Weights of a small transformer language model.
Training: a variant of Adam for these matrices, 299M tokens.
MLP neurons of a small language model. Each row is named by its layer, matrix (gate and up: input weights) and neuron, and shows model dimensions 0-127. Each number is 128 + 24 x the weight over its row's rms, rounded and kept within 0 to 255. Numbers have three digits each. A neuron's up and down rows have the sign that makes its largest values positive.
A block is one neuron, or neurons of one layer that tend to fire together. After each block is what it responds to, as a language model described it from the Wikipedia text at the highest values.

L8.gate691:131127131121124141132094129126134147102099129088144118118130154145107114160144127074150126128138147137135114148147107129099121158112116124136137133101133167176092076156140159068101149104130121126095148123089094110139119082120129160080170118118153112110095128154141128153146122074145130135155141150102156137115142122143123163139119141119139105086156160140132128148152160110134089142121
L8.up691:139141088103159134126142135134150079158168126127098121133094098127089152109113122158130139137102114073156124116104111094132090170103090136162113109132133106136163118099136201122103136116081120151116129115138144084115171147100148106116092127120142158123104122128162136101175158136124143131175072113104112143115097093135143146128110159100157102149125136121128114110114143079139146136134
The word "the" (sometimes "of", "to", "on") right after a verb or preposition that introduces its object, e.g. investigate the, include the, along the.

L2.gate138:142122149123158088100169153143157153126171119148136122106157129118117148158129151128074124160143125153154165128147119136140124155150103102137125128169125138116097125149169089145105106100132138128119151142157192156134129146139127113114099157121125136121105101088140105125118108111168113139109157164126088174156110117137068118145142132113106087134128150105119129164156170102151118144129
L2.up138:126148113158161093074070106097138145147126103124128098118094156141121148128127132146121146167139118180105117119154115120130127133103085106120086139129124125156136119162147135154116096103082171125152195124134120120139116098185154108169115112151129113111164088116121123171105137137140128148111133172174147137127127104092109121169190094140182142108141167141130115114149146090141106155128
L2.gate271:138160178094129115123152155145167118116130139155131123099143169111106107142109145094132108128128133138124158178151116091148139122112111080083151100168142170103140137118150107119122127106140142115134126171158150140114143153121132119151103163107095133070154154145130157148096129093132135121145128174103087107175113144122128125165141118108093175129164149127127133100117151134127121159131
L2.up271:133128108130128111107136095113088138136130097094131146099109176140134125153073128105116106154100134197133110113131115128123149124118128121099121151154153110120140145136138097118142097136133106133146162133130094143098074125161146113155112109148137116126155090113130114093116137111097146174104169174160143133111132059099124135111185090138174141049094124138112123138132151140152132115146
L2.gate396:145081134137129128091118139140112130136128078155122165124128113133108170154147100144103090140137084105106147120133157143158145138160124116078142142143146126126115127142149111127141099175118142122122171132136077128127120157131153149153183161146168126109137120109121106115135138111084125139135152124196155142131123110129100125114140114140141131113107125122117141121174164176138122137186
L2.up396:102105144150169111175090116125137159101119154091127166097072124143083184131123148153126112141076115126097098116103126132139099102147111141146127132118122131124124123124133156115101085127173122104088147137118150123111153112153115121112115118116132136116100118082107152125134145140121124090134130123118159113140203132086122145088186126146097121103130165101177098163137101101176118131117
L2.gate554:095153154115145093124169110134112142121117113173096158165145192098120134131128144135094137130115126146134138159135160142113121069172102104127127116110185121109118141178149114122166127127132141142119163131140172141103110117126106137191127163114107154092125102089140140123126144133135080118131128159140110182137124114080119144143121172165133172057141147153105114178119148123131142132144
L2.up554:140138140081097143097087140174144093117144120094120129132110124145094137138130143128145109107156124152109154087116103121138099138148107133123104135103076104174136129110125130147119117138120094168149154129120129127142076112132144122122148077129106132132139073125122166135131145126130172172149113070130109103142128119116149114101138076106112117158113132119138106090130128133119133119143
First word piece of a word opening a new paragraph or a quotation, often a single letter, as in g(reatest), an(other), L(ike), K(horsand).

L4.gate87:117105092099143137139148175131116164124109071148078105181171124111103137148121116142111113154081107146111108132125132103146142137167117141096138132145108149176168132140160138105102128116090128134133107108104139125089130148159110119102126144152112146133116079117137109159121095132091119160101125134150104133123124115132140086131124100134136163123096167138085102083131105169155136116142
L4.up87:102088137134129134116112165103145143160153101142144097138129124125152068098158111112121118165165145206117131114117106102161134106137160128116131109117123156140150110101142106158144086138112093132161157109112161172155148171131102126127127134146169148118130098127112086173129080165127115125118129127119149141125141195119110161150142138138118133130165152110138068145163158184161114143113
L4.gate96:147121094149157085110134116132119108148104119133119121142136129132111136127101143157122156089185126115107159142136146109100116100142121130153132136141143167074140144088145090076114112118083124150112085110119110157156054111153114126099130154133109134117116085165131124169108134124164075106155138122131126125115099105135145161113112145121112123083114142128130101105095157128197177136100
L4.up96:126114134173127119140154155133121072145154118143115115129142106117065130162104152115112128121159118129135102148121115072118107128135116154172119153146145125089165098103100140123126115145116137100151093149133128134160125121121118141106138149131151134116136072119150179122140129165131120145147114127068141117130166115198137152122111102119128109110120119110167107161138162088159126093115
L4.gate123:147141176091120083142132137121080127140115117177101128101176141123080134175196141091119129166112143126112139140118123117107094168110152127124150138127165141129150131110160132079104172122126149162126110112105142161113122147129135141147166122165088121135167135116147096145150090141103158109114145130137091133117144113162118133061146142123142112157110129080081117124099097165118125139118
L4.up123:148130135164092132150169149168142102090112144121141103128137147167131111119131143133128121152112093112133127156119133123141126129156130181113133158103143140152125145153167124126089125119150172125154086084096124132103085159107105083122083092155096127111137105127145140121131119115100137112098143138127095121123169162099110163069132156143117164166144145147101133141133127100122116077125
L4.gate158:168110126108157110143190145132110139114134125120112125115096111108105139126167114063120118123166169149152086141094099149122099091170119151155131108179147120134139070098138153105162122129083154115138114116152130126136165120115152162117132144152119155152126143142122102136126116110092132144091128154152128096138101094139075153118104126130110146151148143152137154143119103099133126135140
L4.up158:116148142118117097090149103126087094124088113126148102099148158093141152111138109121138151110115149142136109143166123143124135084124146129119111087083125124115107148120102080143136125121149130109108118147126119148134110177100091182111118148108098120143126136128127121121134150139116167099170089112116178164063113112086103079144151077098121113092094094117119143129136108164082125103103
L4.gate165:149102137143166117142108173113146118136120117160104133167092144145155158128120101151133125135132088134113110155132116101129133162141127144122158105095130119122109165103126160153156118110098135128110116112145153167175095142151148113141152147157092181121188146127128104153142152067104139120124137098152128147125102137121135149117137067130089136149208160119129172113149114141154109139119
L4.up165:145149145117132154132098119142123124123111137109141125113125128119119124130118161088131132123129154119137078111101096089110132133163123145171171161169121095114122083158116137115119122140083132129126143126137159113153101101109090144142138130165121144078154119146113122128113103163124108154124185144137131129188159052147099077132124122137096128147109092119122097101100136083115119082103
L4.gate208:133088141159108114120131133157174149114091116129094112117118122116045104114119156113103181124153148107105130150134097137151117155159137121108098112144098140106133113139134114136147097173111131105097136125123114111125103140100141097130162115077152145139114128139099187120101106188149131124121133100172117116136104178141116136126132108100129128128104140145118099089123155138152159117105
L4.up208:131103112129109092146162113150132158113109101140125065146114100155132122145134112125109143115138143120087131153144105107104154117150135176096143109121145149153161088105122106197121097114124132097115143157100146112162112126139174138119099086168092139103092122136141156129088148110107090114143148138123072125125120134159138150114132110083131162123155116130144110119096113086121126111123
L4.gate258:080109153152147145101128131095172148079114134133134138163117145121151108117137166099154099158130173126110113165139137095139102114148119100169168129191123133112142146120126121193128147153105138175098126079123123124154128115153120149112169144154176137131121113158157112149142107134127101116137109158117141143130156133133165165123134082145137112148086109109115109131171131124112145164112
L4.up258:171143147116141141130141137103151125133126102127118087142104104104116148168197130099146120120115135162162143129135148160117178144157083138160116100133086077119097151118119159145122139114134133129128099100122107100088138122132111103138171113137136140183137173148108108135171116104134118094137128106145121145118138109123174128117100097147107142137120146095124172080137077129115103131142
L4.gate352:107122135092171060080139108116121119143155131095133136168138126102127116116139171094154099101111192102173138084117122082128138165101146141094087160117131143143108143129146114119110112141107150121116114159105151145106157101082128163098149153128110112145090100131126097094136180159107154127115129117154139110111126088150146130144100146108135137117131114169130177092136125121137124099158
L4.up352:136101125131120127098067133103086109149117116150111125138115113119132124073088110138136171114137137100109154146169113108106126149100129145151142138123149128148155131168128176113098134141191127151139074115113118128157113146151111173111106138112127131160123143111132138167103134127122132121086124137113103156079076139168101124147147125130135178131075164141127132132154093125126053102122
L4.gate425:143152175114132128136124166117093146133123127135117125163110154157161134172142127139095121121145130068115144142154108166154122095123088129119128143097143103155110100074142125106098124103087109146137107148130132089114107135126150129157125131133137117108133126094145138123139135135121125135080076122131116110094132123186138140111119153119134168163140147115185120129133163124151091108093
L4.up425:150140163107143133148144139110159135198108142181136143151129116125164131130133150122159122146146146134132121177147123118128092121156157085125120094122132134165125136133149147111124140112142114108136099135139129146130093147138130092113133134152081159127123162127152147136153125106126148186116111118159146150120104141113150148110075143090124108145118144124147116122142128134102160120110
L4.gate536:119123129115166095131131133149078135177109134124120123099151140148155144115149124122118141112107115144128141144109150132108143156133173116127121138109158140126148143070123146149142118170074104132112137127168123097114066138140134093092150152148139158101109105124141107139126131100098133115135176136162125119117089097137131138158137154116151138164176145095109120100094125166137185143094
L4.up536:138145116118142156098081177142094151107098132127098133156170146144196146112119115158139133136099120127127110110094194154134172146160107147109124178114131115150138122140136133107104130113106121177078117147161097125128103113158184132128123173152097162113129141109127097143157153097107141145148137159132141117128125139148164141133181146129179165159146138172098169112105134139170163125080
L4.gate551:146122112132134122129156106169115137104125126140100150162146131095088056115111138127116125151156120135149108128150167100144203109144105145077116126127076128136145142146157087105132092123099129181124126132119150118110111082090164142124111134134114131150101141117118110145137163095122147121136124163133107088128188147162076146118139129160158107131128148190139136117108149143156129137127
L4.up551:116107098111165102112121107151095109143135140111124131113143125105133141096141161109135153125160127116139107158113125120165136168115147145073142159096131117156137131075116139099120105120096137159105123128139168131165080164110106097147095097127080128127101127164109141092156140133084089126116178120142154118109151138146117125080123132128117127126179112134110114100065124079154165141126
L4.gate562:108128142139140117128137130147177125139120094149188126122119133155156095146140141142137141103086115137168134087097097134102147141093128126097140180145138129135108145131133151140117135115103105148100134170091103126138100131105123122120127155148154132113124113185173101146128164094138132113124133108155107111186158139195119123129170125120118114139070145120132107104146121100130122117115
L4.up562:096167124136146133102149157073102143114128128119131117128105157148138108149139121112138127137159095110152158130129142137148161153111093143133119129186132113153157112102139107116153127145134139141112109088148134152128110104153058130174137106146090125125107114179148115138145074133132113131118141111121169162102160136158129121157125172146078105145128104160145129083137138109145146152150
L4.gate666:136147120146129116115142126086122105150084123059122131135116175121148143118131147112136092094144101082153184136133142094137117108123103140169184116109118140085106150079145143175107115069108110126139098123091110145131138138133159091140109138156133121101176114134141153150153138123147133138144104119146094106127148176159144125113120093108098131130115128117137143126151141113124138149105
L4.up666:152108096141144099176163153130119122131137146128148106116111116090131124175133144105172130109163154120127170136145136126155113113115112140125133152161160138129116105146113129116144149152143134169158130107139120117132160087125088126101149121163066129141144157160138149184159113097128140119164147130174147122090097122149165090120104106104092115149145150163131111140096098107112137139079
L4.gate689:158139140148090110094093128116118149130093101164117173171131137140078134101134121136112131150195081126117134137106160117118129105140127108110130164158117131147120137169149127134137104140154131112122138097130119141108120123111117099144148129131115104135105126158095089101124107114100190089125181135154124126136093107103166095087122149113143166163078147121141144120119133106115152085157
L4.up689:112129125134139103142156098106151106138123101136087127135132149121189103160102131159167098135141135120142132136125122114176157175158154139162129125150166135152090087137137133168153127161119148109131096160116138132131115100149160117162130115188144154113129100096142103111131085116142147145149116145139156172125180080133187123161125153127126106115113150144137135107121151122124129120100
L4.gate697:066122119134157161090084140125132119137132087137128099132132141125141092158136110119113154136114146146127086157148133150127100129106148162131117135153114142136074129139142117142125115106121162104128102120106094112170078118094134120083155138114164140143161132117118061167177080139120115137130154165111134129138120155133143116175086126083166155144119132155116113128092169171137132110104
L4.up697:117156135117168125145088143119126154115162082116115145145114159126130103141141141096169123124142152141127112079168120135167101127105136165121124149155108111129119124119054119145170130140117155114131136137097109101139093112116135134089137128086156170110149121141117137133176093146096108118150116146092110145108121140138148130142069114130131144133139118167092153160103139148098090099097
L4.gate700:072164079135091159108154137128110152119125094131127128112129143107117162127169112070123123154163157136138163115099123108097109189155099174156107143148139135142124096120146139128136126099156081129150070162169096163128121139143082122096121137118144135102120106099133095152117142139081106129131137116139062142159116104142113097141127140115111126122140134135144158086152153126099109088151
L4.up700:146107153119110133153122148136128126162064128164109128133131192116100113147113083146132101124146078147158132127099162134137151096123126097121126120175136104144107121128139137073128157118109121122106130144130108148115106119092126143121160115173086145137123157154159125091139098133111098104121081146128115151151111122112145094133115170087106152123136139111141093125099151148143129106160
The indefinite article a/an, often merged with a preposition or verb piece (to a, as a, became an, played a), before a noun phrase.

L2.gate16:115142086121130112077093132107129119124113134062122151129118144094087155130115168110086112084127104133130119095137147137129163109134102152141157161124136147072125113116128116156121082141158112167117099108100127114116110138143131097138125125127135115119137084138151112121144141127162121100136100148160123181136147117114143148111093114106108166094108135119137134102150126098152110146145
L2.up16:154141137113175135086153122128104152133133139141158136131076112119135128102131141190102101106134137110117145099099131124144167109111128145115164122108095088137134122136140157131116100103127166137181103104149142134116114134150105151137147121101139118092135143109135137130135160095115175127110126096117105119135108116099077127124123120111155110133106142106138165108140121124162098161164
L2.gate35:156136144100092138167180119100146100112112151088102140107118108133110130102122152126126130121128122107118111109144128125150139129144132116143138169149134142074119149090168175121131141125191153092118110090105141118106151125149140064143106102138154143136090092131128138094074106117083171110114088141149140112158155062117079175140112128107144105128118107098076102102143147094120138092094
L2.up35:144092099143139131096103128104106178174100165087143098137108146132114148108133158112138120124123106142134093103133127123163144142150098148130154130169127137091120109111140110141126134168145123121090127111106116098117086136174161098170144145124145142119110089144141117117103116113108153120123140137173146178125154090137153124089151133117135106080102124122123161131154138136121126138125
L2.gate119:109139129127134072138114122123125109158099140135168152137131114139116196120132130090137098110125117096110169136110102140149144136132155105147150113131107120105156156196147127161121098100091154142129080118157136107100118128134126140145107127155155119176137106145145138137101172102145125113140126108164106134120096111100084140076133138120141073104138151173107157075137153101140117105158
L2.up119:138089119134141148125151121094090120132134136105112158116112126116108120143117143155148089097147122095083107111118131139136167100097180125148135132108146106153165161107133118138078135155132123133121134133107109190133107095147122116101149170132162141135131083110170131147140102136157103108162102085115148080108138136163181154135118125126132120117135129120118165117133153101149132087070
L2.gate488:073141119087156170139134094105188123162108134090130158150126147147124113162128158097139111118102154130145108144132104145124135170118137128124098127098161160113117131116180088142125090115146153138109139117156092128143148182136157111090101135111147124146150120139147116133122118077168140126116104105164119082151105083155161139125135140074140097140134155144138108132124125162095129104110
L2.up488:099155157134141163141168115134125099124127116129143130120113114127103139097119129120104106115155153117114147126142113119171155152133119138150148128072132127108096162093095122147113142134099124101126107115127117200126152095153165096079122103146166149077072116172104101106149114095121108104156127092124138144123154124102142160094143110093125123125151099139097092117119118130119130171119
Final word pieces that finish a verb split into subword tokens, such as -ing, -ates, -ed, in oper|ates, indic|ates, investig|ating.

L4.gate12:148134121135120093104141168142181125141145130121155139126131127137147145140163105095111125108163112147154167122116162110109108145140087143152097158117102132107138097150120111113107108153108151103105089146156139099125113115130124087082104165116125155156083129116112088115138143091147115129142134163097155083109120046114136136152134118118132082135110137114113096116102139150113128086158
L4.up12:121139170163130107110129104142163153130136098163110102162120096115121127127153134135131132133082126130151119138124114183137131175142121109077157138118131136109094142130159098107097108136132182132085126125132173130112098135081150188108139127100162113097145146091160132197099159129179179153149154102148102171106170108099106110143102175078133098099115116122125131101104115129089101078142
L4.gate35:130124151160105131093148104117125099143120129115119099130156153154143128097112175151154102146121116136123117129114128120139126174152192099193125139082153146133143168127156138109120091112097148113148156112145128121119110121140148142134115136114155099126142128182176062119125121101148159100136104121142110132141140157108129158157116152143129107125104089095120120060157157079091122107143
L4.up35:150086135128111160137104171146086074165113158133097122119119130157118170081136119147157113126122118116157134139108102099134139152154160119151078131103121141158135159112115165140167149078104133109110064095176097140149113140146162107154118113108173114157161157140168121104121138090100140149135143124129137172139158158151142150131148127158149157140145113077169055110133148126118124093138
L4.gate85:108149151079131155141134098110180159130112090125167097138132087144105141134092166126147054080114149139147127103153121085142138147131112059138173119105132112124125119154136140093100116134124127127105131166152113131119113117131137091117169146132164122174128132118131126096114163118176110126126124139123118159135104093121115128134145139094141113119090139099087121127119109109111139116126
L4.up85:096121135126122143149096137135151121091150147095095118129097156148133123125193170122146115120108186133092114124126097098113141173117132136181113107124142115126105136191139117151121131109153179092082140105137123150116135107148156134090108126187157149096142110108105115147113147150107140139116107139154141120136084102114115149123125142088134096133087194095154137123117105109106121081089
L4.gate90:111137141098141157091098108099097125139102143118137119130125144148120136134111123156116123107126116112157129123109122122131168122127121140172116128057143150125108095049162136141118115125148104081138099107204098086085123131145153126132134138115126117142114139102154106142138132108151109115131105129125161124099105102132154139114068087114148110099129181090152166144114136115136116140087
L4.up90:101134132130150082089141114122164129133149100125141074108134098098080156128106150157115093116143121104144168081136130093135114149120071125135193129103131141102113130127152129129104145159153108089084120087149084116077152107079116110113133117086138086149097140143147137154152116106150135116144136110093116155075168146118151152149113112111121151173139150118116146162093134097143119112133
L4.gate91:109183139131098134093134081122148148130121125136130128115148132156119140143088154155152104120115055097172127098127114120129124132123057106130185111156134118072126097146146142157092187126147093142115094144161081119103147154162152084133097126119157092120168166115110135171147123130136124085123153121113159148133124142083127149136106136114117123116101107133105113139120118117109112112123
L4.up91:152144146088122139112122102114162131101140126061097129094111134130158131124143137124110119132116163157100158135118100094101124142118124149116136103132087101090137166105125081175117129119158152143112133073155159155135190126142147071116126131122143134112128122131103115096107126131165152094082119104133107122123130156068129118133125159104148137135100100063098116179125117165105159098147
L4.gate117:129153132108171127103085124146124159131129070146151136121116148111158108167137119148090090151117138176133112163117165147160121113115096099137108098141153165118127134180142160095143137123149142136110087121117098132154142117118161132110139153115121119169148174098144129201160108065159100139140126154144133128169099089093143119162150135090148127087075150138111146122122124126118124130152
L4.up117:155171099092104151124130135135136108134151111107139121116163092165091126130151171142131109131101156146147153112118128092121100135161090124129098139151158133149126165128146145154113158090129162098112160139149113117172147127120137106090142152121097112165117157134103139151124119135159114108121108108121126138095130118094097161111124135134155138170061127135133155160101116164122074129144
L4.gate151:136121110094115115157132139123181140111097115166093152118121130146104140140150138106142112111121104151141155146127101140138092159090161131196177151143094113097088125133144117104117128112145112110121078140126138141133102144092148089150125136110137146103113129152149102155113157113106121090120131090146137131139134113139135077133168118101123129095118160097095107152109108125137167148170
L4.up151:112088165121103124175076137118142132123108124154107157094130140169122176136090124141133118099106069144114131128155140106163133132151120147160142115119144116082101125178113128148185145147145094147120087094143122108151111153120104140125123114067146149108118108123144155130135148116135117093109148088152110159141117093115151089121141080122127141114099148112157123126086108117149137133144
L4.gate227:117160128125158184071120104129109115114139153125071099078137106139105155140150140124152142138106164157128108139152103155135140172105127140160100160114130152110129091142137119111164136124143126132052192083148097086108154120117127110114097147104103095149111159126161124140147131113143135121161098109126121135133154090147121124154136122124151095097137153101105125107101159127100102102160
L4.up227:123140135106165117071156162149105166113086137126149119129101063092121150079121115139137109088126127150118153095120139108136147117101141145129148119111102154110140163170128117113110146120128109129116164088143145138115107155159158146102114166182147136144103133170141130123108210077166175096105121130141082166147106128124144131111143131117145136091100106082127094136140165116129125144162
L4.gate247:108091126128114115112109121118131144082101135117157095117135108145147173134142120085103144145076099116136155133130132123157171137119123109151131136115130111101083100133155131123120138095124111124058135101100097146146138096125137108082139129174117145103147107138167072158169137112167095097146148112127146131117158138114113117100105142125130134148157162127117079096118115128098098128124
L4.up247:176132160112137211127154132120100156136128112136152163129093152120140154133155078123103133134121101108101140116118178077118112127093156163145087090115135167108103097113137152138137126130094157132093088155131100118102131132152114117116124134117154104092175144118122077078139131058141129123144108143144158116120135085135112114149109149122124126129114122153132129138160149161119122105093
L4.gate257:090109084134126172096069075141150112142110080116128107094140114160117135126118127118150161086121153124112116149146136115146110136149134140139110078123142165100084123128127131088127147119124159146135169140100129087120120104111144125115159139132116127124117121135125097177096144119175136117139139132147154151100114107131082110115124096083116092103122172118122157105128178168150135087113
L4.up257:114112139089184130131055163130153144139148110124150123087092129160123087120151148099132144146118137128121108134161103125139152155129147104108094159102127123140128089097108150111128135170137145115119138077107107101149099129081161139117159133129107166154097144149163092129146144106145126119135142167095149106140130116150133139112125105059139136129102134124146136139136157136121120132099
L4.gate261:142123124118119149091151069159098120150130150101146138076141138181111112097128154094111119110111148144129152144140124138144088088075139119161145190104165152122103144100136099118109100132121074133129125120110121122090113140129145099112142140140140161132121151138130093120162123121106164121146132152168125144068131111120145153144154107155156143141133133082119154117117148137152116156158
L4.up261:133128181106144139139113115154131124102096145133171133130126105099092193111091105119157118091073120128104147128130098140137132119144140148130138143114131114096132089124127178128135126101109108104127109063118116159104152122169135143108142149096199143127136122096117110148160129159131150126123136140145111094103142091146155145135122119167152133136164136095130120174127160110104160095136
L4.gate262:122152168099142142095105094131101167109157150124114162116108143112082100110150140105099126164125171146197103129133082112150119158103115132171117125133146160114132076127121137112142134142155098123095153111125124128129139147114156126122149166130128153116135126110141118104145147090198149126118155175132134103094090109176143083110124158099169118112106095109124114090128136119104150138129
L4.up262:133149098101107122139156098166125133159109140117154169088111128133125168138140156169120143092137110114137136142136118108125122133148151132137141110115164134160152148108151130168145146143109133085157125123165135138153126163107130171153108115127090104158129106147139111094118126094121158143128152109136100124139112137105177154121133137123116156123130117109150120075123145092136142070121
L4.gate294:097163132145163148100130124158135124111135143134117135153088117143135121098133121099139096169175096094122136109124136092103084140143141109157079141157105155110147153130173128165139117115149125083140149089176126069128116157115156107114126124157136127154141139133117099147161137114132160124124111126136127108148102109126123153128163138136208124123099142089140155112127115097104135113109
L4.up294:156153161153137164108079142136142115162103175126146113149140121122111119108124136150158131089108172147121167127157129120150135157116069126132124094162098164085092080161125070115125135123125087152136141109100077135158152113146110126148155149131128107118165139137120127191151165096174118129148129142099113168138149103162132115137116059155116149113124142090097103129137125145109129175120
L4.gate313:123171128122183160101151098129134129117115110117121119126094146128143158104090104093154144111105159132151141157070099101110126146105108098125141108136131155125141063116165157113144109078127108142115140122165134139122120151113104093094160191143138142094150110113118136140186137128142148090152123108149162124108130107097130113144107148113157117101145158144136185138168142154139146134122
L4.up313:143082098128135154128110118142167119120138114128118158097139153108107084106131093115114118126104154182148149175132124158138139097176083097128136090143146147139150099169152121114089114145153126124122153083105113116154103151152102172143108103123164119110141124122098142140141179108127168126092134146109115135121126119139149135186097144166166107126104131112150139098125130172160096105149
L4.gate394:152126144146103113111114101117117125156125117134146133113129112106124118163115122135146170122127092145153116158102112126104134164098148091094130156150114132106156131161129157112135137124105102156137146131149125129138166140117156110106173137155109126140111133139125115145091153113153113091129128117159100116136169088117143133143139096067195138097136144095126123104133098106144105115143
L4.up394:128124121123145133127078129149087086104161132133106132130117136130134173135115097134128193161071129135114142120141141121116114140098117139157094135082150121117169162114091136131160147116089102164150148141167104123143105110140142147127092145087159172158099099112133146110113100120147075128109103161122132133116113163094146120137172128153131113128131150133104107074204136107149161112142
L4.gate404:161121123117127116133110091093144071115085104117122136142132192116147120146125114118154131126132110174138134105171155127133159115133100120141129129120118161149098106120116189107120136100092112113133146087115129133142088123161144134144159136136102176143114149137130115105135141084123116099159158145124131087139101129127112125141122145138131151094150147160130156065137160164161117187153
L4.up404:134127116146138129145124147112094108106150116142121134129119137128110118131142093154131163150138175128145101126142144202124156131100163089179114113118148131185080100133115148103121075159147157131115131026118112121179121141091170151110160159132142129135133156134096130144109135132130144115149149168102135105126105089140088141153142178117169144144124117150160153140094104135146121154129
Prepositions or verb endings that finish a verb or noun needing a complement, as in focus on, interest in, aimed at, led to the.